python train.py --num_hidden_layers=9 --hidden_size=320 --num_attention_heads=10 --num_key_value_heads=10 --head_dim=32 --intermediate_size=832 --vocab_size=2055 --hidden_act="swiglu" --norm="rmsnorm" --norm_place="pre" --norm_eps=1e-06 --positions="rope" --rope_theta=10000.0 --rope_fraction=1.0 --qk_norm=false --attn_scale=0.177 --bias="none" --tie_word_embeddings=false --parallel_block=false --init="normal" --init_std_qkv=0.0319 --init_std_o=0.0319 --init_std_up=0.0319 --init_std_down=0.0 --optimizer="adam_variant" --learning_rate=0.00122 --beta1=0.9 --weight_decay=0.2 --lr_head=0.00469 --max_grad_norm=1.0 --warmup_steps=241 --schedule="wsd" --decay_fraction=0.84 --decay_shape="linear" --final_lr_fraction=0.05 --batch_tokens=131072 --max_seq_len=256 --doc_mask=true --z_loss=1e-05 --train_tokens=828300000 --max_steps=6320 --dataset="wikipedia_en"
MLP neurons of a small language model. Each row is named by its layer, matrix (gate and up: input weights) and neuron, and shows model dimensions 128-223. Each number is 128 + 32 x the weight over its row's rms, rounded and kept within 0 to 255. A neuron's up and down rows have the sign that makes its largest values positive.
After each neuron's rows, "fires on" lists the tokens most often at its 100 highest values on Wikipedia text that the model never trained on.

L2.gate158 [119 174 100 107 161 146 143 137 103 116 119 109 154 145  96 119 103 114 120 162  98 164 105 123 115 128 180 158 111 176 133 109 117 170 132  82 155 178 123 108 141 116 126 107 132 101  84 131 134 127 154  73 113 111 175 152 104 146  89  96 142  92 153 190 121 181 117 102 145  77 205 212 107 150 117  90 148 142 144 128 124  98 167  51  35 156 120  60  80  90 146 150 141 118 123  95]
L2.up158 [125 159 151 106 129  84 163  74  96 145  99 175 108 128 131 141 151 128 109 104  45 196 116 131  93 185 135 103 155 157 133 126 182 116 177 151 135 123 140 161 147  77 123  76 156 163 108 148 116 139 166 125 106 134 162 161 111  86 112 159  78 109 109 129 165 150 117 102 156  80 152 137 183 202 110 133 111 123 118 109 171 131 137 168 123 115 150  87  94 104 208 167 103 137 101 190]
fires on: ",", "one", ")", "%"

L2.gate556 [134  83  68 125 122 180 163  92 137 161 100 128 149 141 149 157  90  46 117  99 106 139 123 141 104  89 137  79 171 112  87 151 100 187 179  52 128 189  82 103 127 134 147 117 131 123  89 143  87 119  54 152  93 168  50 163 125 156 141 124 139  80 117 151 115 127 103 119 130 124 144 110 150  65 118 111 176  56 158 156 131  66  64 108 162 167 114 182 114 172 144 142 121 106 129 159]
L2.up556 [115 105 170 134 163 186 172 103 170 163  80 104 197  94 151 182 198 127 118 123 176 163 125 171  47 124 136 141 156 140 166 153  63 131  68 150 121 151 106 179 156 113 129 153 106  87  55 116 150 146 165 122 131 101 131 128 152  68  83 127 118 112 138 151 105 121 170 135 131  94  81  96 124 140  99 102 179  55 113 106 136 121 102 173 135 112 140  87 158 111 103 121 102  90 227 146]
fires on: " rem", " rest", " no", "erm", " last", "est"

L4.gate280 [146 118  94 165  76 118 101 109 164  97 139 133  96 144 195 100 144 134 123 127  74 167 166  77 116 121  79 130 155 144 104 152 116 131 149 121 152 119 138 155 120 131  92 131 121 143 166  88  99 160 105 104  50 134 104 103 176 103 146 105 169 130 105  89 159 166 160  94 139 163 142 126 113 115 129 151  72  97 143 135 107 144 135 112 145 126 103 137 226 114  93 127 107  90 142 136]
L4.up280 [132 165 154 121 134 123 137 155 135 162  92 112 123 139 156  71 134 102 120 155 152 121 151  94 122 205 104  77 109 167  89 170 119  92 105 118 140 135 120 164  68 138 170 138 150 158 143  76 126 121 149 124 118 106 137 186 127 153 139  57 139 150 162 121 149 136 193 117 114  68 171  80 135 112 109  88 128  86  86 166  70 137 132 145  46  56 113  75 101 161 161 158 108 119 138 115]
fires on: "el", "-l", ":", "et", "l", " det"

L4.gate511 [123 180 141 119  67  73 208 111  93  62 134 115  94  93 128  93 120 196  83 134  81 178  70 111 141 105 156 140  71 153 144 208 165 132 142 138 162 112 120  98 144 149 114 121 136  61 141 131 113 137  92 161 138  87 100 126  99 113  72 138 116  92 161 118 134 197 164 134 143 133 158  85 101  91 133  89 151 134 160 163 131  58 159 113 118  87 166 129 129 134 164 141 149 156  89 140]
L4.up511 [135 103 114 142 153 134 165 152 148 147 143 138 111 139 102  91 162 103  94 185 154 108  86 118 101  75 141  85 124 177 112  60 168 144 150 103 154 122 151 141 119 100 122  88  87 130 106 109 135 160 132 102 162 136 153 119  86 155 114 110 150 180 106 131 132 125 130 118 120 144 184 137 172 148 136 177  69 115 131 108 151 185  90 125 131 157 145  72  83 119 129 121 156 131 131 160]
fires on: "ing", "i", "l", "er", "n", "ight"

L4.gate702 [186  99 162 149  97 185 125 137 127 102 119 138 131 183 123 118  79  86  93 142  73 142 108 171 124 102  76 106 137  97 115 112 112 147 135 175 170 165 106 171 189 210  77 122 102  63 116 188 168 132 132 163  67 155 142  81 141 130 132 145 137 120 114 138 156 186 159 157  82 130 131 130 154 100 128 137 148 145 130 160 202  82 158 142  97 114  54 121 159 117  91 125 123  82  47 111]
L4.up702 [ 78  89 152 109  99 103  92 119  77 103  85 142 137 135  94 155 122 152 126 162 118  72 167 178 121 166 121 130 132 138  81 142 112  63 115 150 119 138 141 125 173 136 144  63 117  71 128 210  53 162 130 142 115 132 138 140 117  88 149 123  48 108 117  73  20  92 115  84 150  93 147 110 176 121 144 140  95 140 123 158 107 117 109 127 135  47 177 139 142 123 144 147 175 110 136 116]
fires on: "ov", "b", "k", "and", "ther", "en"

L4.gate113 [169 156 172 138 115 164 112 135 159  86 118 176 141 143 163 100 120 138 142 156 131 187 125 145 127  98 127 157 172 126 102 169 127 140 144  92 143 164  96 153 118 119  68 107 136 155 136 130 179 125 120 149 111 166 129 131 118 112 197 170 146 125 119 114 185 175 160 132 139 140  80  83  93 132 127 131  91 105  69 117 136 165  97 134 173 160 153 164 116 143  83 149 134 151 104 128]
L4.up113 [ 70 144 110 164 177 105 101 135 112  89 154 128 124 151 128 146 140 132 115 120 121  99 124 166 113 116 137 119 130 135 166 155 154 209 118  97  95 171 117 170 129 130 169 139 100 204 166 152 135  98 182 129 135 146 145 141 116 131 104 149 124  98 153 179 146 117 149  52  95  64 210  57  64 164 100  73 110 144  80 164 239 178 110 101 107 127 169  75 129 108 117 157 134 109 138 110]
fires on: "or", "l", "at", " cont", "et", "and"

L4.gate232 [ 65 134 101 100 105 115 155 123 154 123 142 103 128 141 155 100 121 158 146  72 107 176 101  94 131 129 163 157 140 181 146 129 162 204 141 127 162 110 103 136 119 121 147  66 193 117 158 141 158 146 108 121 128 117 123 123  56 111 111  89 122  81 149 109 125 151 153  76 124 167 166 158 119 113 145 118 115 135 141 160 113 116 195 149 160 174  73 125  51 110 116 122 195 107 167 131]
L4.up232 [ 97 131  97 101  76 143 140 160 115 144 143  96 127  74 109 169  91 140 161 173  72 136  71 110 191  94 167 146 140 138  63 124 131 173 108  84 138 115 121 155 141 122  67  99 120 103  96 131  72 133 139 107 149 101 171 152  75  74  65 102 140  83 144 122 140 131 111  88  77 112 150 103 140 197 122  76 137 102 111 166 153  81 112 178 111 110  83 105 114 114 166 112 180 188 119 112]
fires on: "i", "u", "g", "ing"

L2.gate817 [144 116 196 127 152 148  90 129 121 150 164 126 150 142 146 150 136 173  84  75 106 120  99 139  85 159 162 136 151 118 119 104 149 133 124  66 128 174  89 147 163 158 141  95 119 107 108 109 121 127 147 131 106 100  86 155  75 207 104 115 111 174 160 221 131 101 115  80 125 121 134 159 101 134 122  74  78 176 106  93 122 112 139  66 147 190 100 168 134 111 151 131  18 131 122 120]
L2.up817 [188 138  73  95 169  81 129 184 157 147 140 121 122 163  89 130 168 128 148 121 107  85 105 148  83 156 185 114 134 174 145 141 103 113  81 111 133 161 130 115 112 112  80 135 154 133  67 141  87 145 179  93 122  92 115 107  64  99 163 150  94 148 174 139 178 133 105  44  68 145 104 127 197  98 154 141 141 119 119 135  83 105 146 188  89 143  77 122 112 132 151 157 139 133 146 104]
fires on: "e", "st", " of", ",", ")"

L4.gate575 [189 131  73 156 111 102 115 144  93  93 158 117 132 112 117  86 123 160 104 132 118 177 106 141  99 143 170 137 118 147 156 140 131 153  36 105 136 129 130 179 133 151  97 144 124 102  96 170 137  89 168 115  93 142 165 137 133 140  97 103  87 141  97 163 112 160 146 107  94 188 129  99 152 133 120 124 115 161  64 141 157 112 113  94 120  95 140  95  66 143  64 153 111 128  63 140]
L4.up575 [179 122 141 145 134  74 152 173 149 107 111 138 130 124  87 113 206  97 107 153 149 152  93 149 162 122 105 126 116 111 124 131 121  99 138 121 110  76 126  90 142 119  87 107 173 152 136  96 149  85 116 173 117 186 151  88 130  61 108 105 177 119 103 127 155 118 182 140 173 165 111 124  71 141 164 138  86 132 204 107 150 173 144  93 115  61 142  94  98 140  74 131 140  97 147 156]
fires on: "ad", "in", "b", "an", "z", "ph"

L2.gate37 [164  41 198 127 134 120  62 159  60  82 161 117 153 111  82 113 164 115 114 136 158 114 108 155 104 218 158 175  69 111 135 160 122  98 137 112 100 104 103 143  91 102 106  76 143 103 141 119 133 158 160  72 122  78 106 126 132 122 117  66  81  97 147  81  99 208 139 163 100 149 178 129 102 167 156 172 189  56 151 153 145 110 120 126 115 133 135 126 170 153 181 139 169 118 112 134]
L2.up37 [100 164 168 158 149 134 137 161 137 122 143  80  96 115 134 100 181  87 182 131 108 171 140 140 152 135 113 133 132 140 136 122 160 166 200  72 218 154 142 102 164 125 113  61  67 129 110  65 105  95 120  79 170 117 131  94  99  79 156  75 209 167 117  49 159  69 135 137  95 118 171 169 167 157 134 172 170 133 151 134 141 150 127 149  96 137 108  78 108 137 175 109 160 121 106 128]
fires on: " vers", " made", " record", " included", " (", " released"

L2.gate547 [134 131 117 127 129 143 176 111 200 134 102 105  87 105 204 101 155 149  97 178 196 153 114 136  93  86  94 110 134 112 117 118 146 121  50 116  90 119 100  93  79 142  60 132 116 137 130 155 149 120 115 109 109 148 140 119 148  95 131 141 103 122 152 120 147 159 136 109 163  62  64 186 110 172 174 152 120 138 131 140 126 156 161 157 187 117 170  51 140 140 109 125 163  84 116  87]
L2.up547 [182 131 177 152 114 106  95  89 144 136  82 131 161 208 182 116 136 110 133  67 114 161 175 206 149 158 107 102  65 185  99 128 105  87  77 123 143 160 118  95  90 138 119 108 134 128 165 154 178 178 150 121  80  82 128 119 107 149 175 138 148 123 179  75 139 163 159 109 129 124  89  89 133 140 134 140 113 100 102 107  92 103 114 107 168  90 176 112  69  98 106 141 127  90  84 149]
fires on: "ing", "fer", "ad", "an", "man"

L2.gate314 [138 140 162 155 102 140 125 138 138 105 132 136 130 124 120  99 131 113  88  92 154 181 140 135 114 231 100 122 183 134 167 125  66 150 109 134 100 101  62 145 153 158 154 111 154 108 170 107 106 185 111 133 127  93 120 182  96  52 139 159  89 176 115 131 127 136 123 197  97  91 107  69 112  75 100  90 149 105 100 103 173  92 166 128 132 145 114 185 145 159  81 176  68 128 172 150]
L2.up314 [100 131 159  90  78 140 114 200 121 137 147  98 159 122 156  62 132 146 112  30 123 189 185 125 112 167  34 144 132  92 144 122 122 143  75 128  66 118  81 138  91 149 156 182 131 135 170 118  93 161  68 121 134  70 178 160 122  73 151 155 146 110 108 111  96 112 138 125  92 129 105  36  94  96 145  54 153 163 159 136 176  79 163 104  85 191 101 147 141 175 101 150  90  99 125 110]
fires on: "19", "20", " of", "2", " ", " with"

L2.gate827 [181 107 146 158 124 110 158 130 173 162 194 101 114 116 126  90 142 146 149 124 137 137 159  84 160 156 122  87 160 152 119  77 125 137  96 142 164 101 153 180 156 220  42 170 105 153 129 101 161 137 145 124  77 119  98 151 145 138 154 163 147 113  85 152 152 134 128 111 151 144 109 164 105 130 130 154 120 116 163  82 176 108  58  99 102  72  37  94 152 122 177 125  85 152  90 136]
L2.up827 [156  49 158 136 142 130 140  66 156 127 151  69  81 118 134 109 162 138  55 129 169 101 129  83  79  99 160  89  99 102 101  51  90  99 123 178  55  86 129 135 116 112  95 118 104 189 119 129 150 142 139 220  81 122 159  91 160 119 145 110  77  95 135 191  71 138 165 130 152  86 165 112 130 139  91  81 118 150 146 163 158 165 104 136 144 139 153 117 128 106 178 134 134 197 182 151]
fires on: "ov", "red", ":", "en", " King"

L2.gate811 [176 152 125 176  81 125 108 130  50 102 165 141 103 142 160 132 158 121 121 115 142 188 130 110 131 137 119 155 139 182 197 175 146  90 100 105 128 153  99  74 165 182 106 135 160 114 125 125  97  99 178 148 115  60  42 120 108 145 118 145  67 151 133 110  92 162 149 106 113  99  85 132 108  93 144 107 151  96 134  99  83 107 111 140 179 110 182 169  86 147 124 128 103 101  80 120]
L2.up811 [ 98 157 162 110  92 157 120 188 120 123 142 159 124 139 149  97 157 155 125 128 123 133 140 131 133  79 130  84 145 164 116 111 159 153 129 120 147 102 119  38 159 139 153 100  98  69 105 136 101 122 142 148 147  96 122 137  64 133 141 125 119 119 107 184 146 113 127 104 134 135 115  16  64 103 124  94 128 121 121 158 115  50  75 140 149 197 124 113 133 138 136 118 162 131 166 128]
fires on: "19", "20", " v", "a", " ", "ors"

L4.gate185 [ 54  97  94 105  96 130 148 147 164  92 151  93  98  84 119  76 127 139 120 127 164 140  66 137  90  88  83 214  96 114 107 147 205 131 109  71 142 143 135 110  91  98 102  83 141  91  72  96 156 127 142 106 205 113 122 124 118  92  89 136 180 107 123 178 135 166 167 100 114 123 137 104  91 131 143  97 151 111  90  89 103 104 147 167 173  76 101 122 128 153 125 176 113  68 174 106]
L4.up185 [ 90  99 110 125  97 119 127 146 113 107 103 125 119 123 152 169 122 111 165 128  83 166 128 100 117 144 149 120  79  69 148 190 105  79 104  89  91 116  72 148 125 157 120 164 134 167 105 104 110 167 166 135  70 164 135 115 132 159 103 101 104 115 130 161 123 130 178 148 166 167  96 139 119 127 125 161 131 100 122  99 143 133 103 107 170 143 142 119 147 140 172  87  84  55 105 149]
fires on: " had", "k", "fer", "ad", "ister"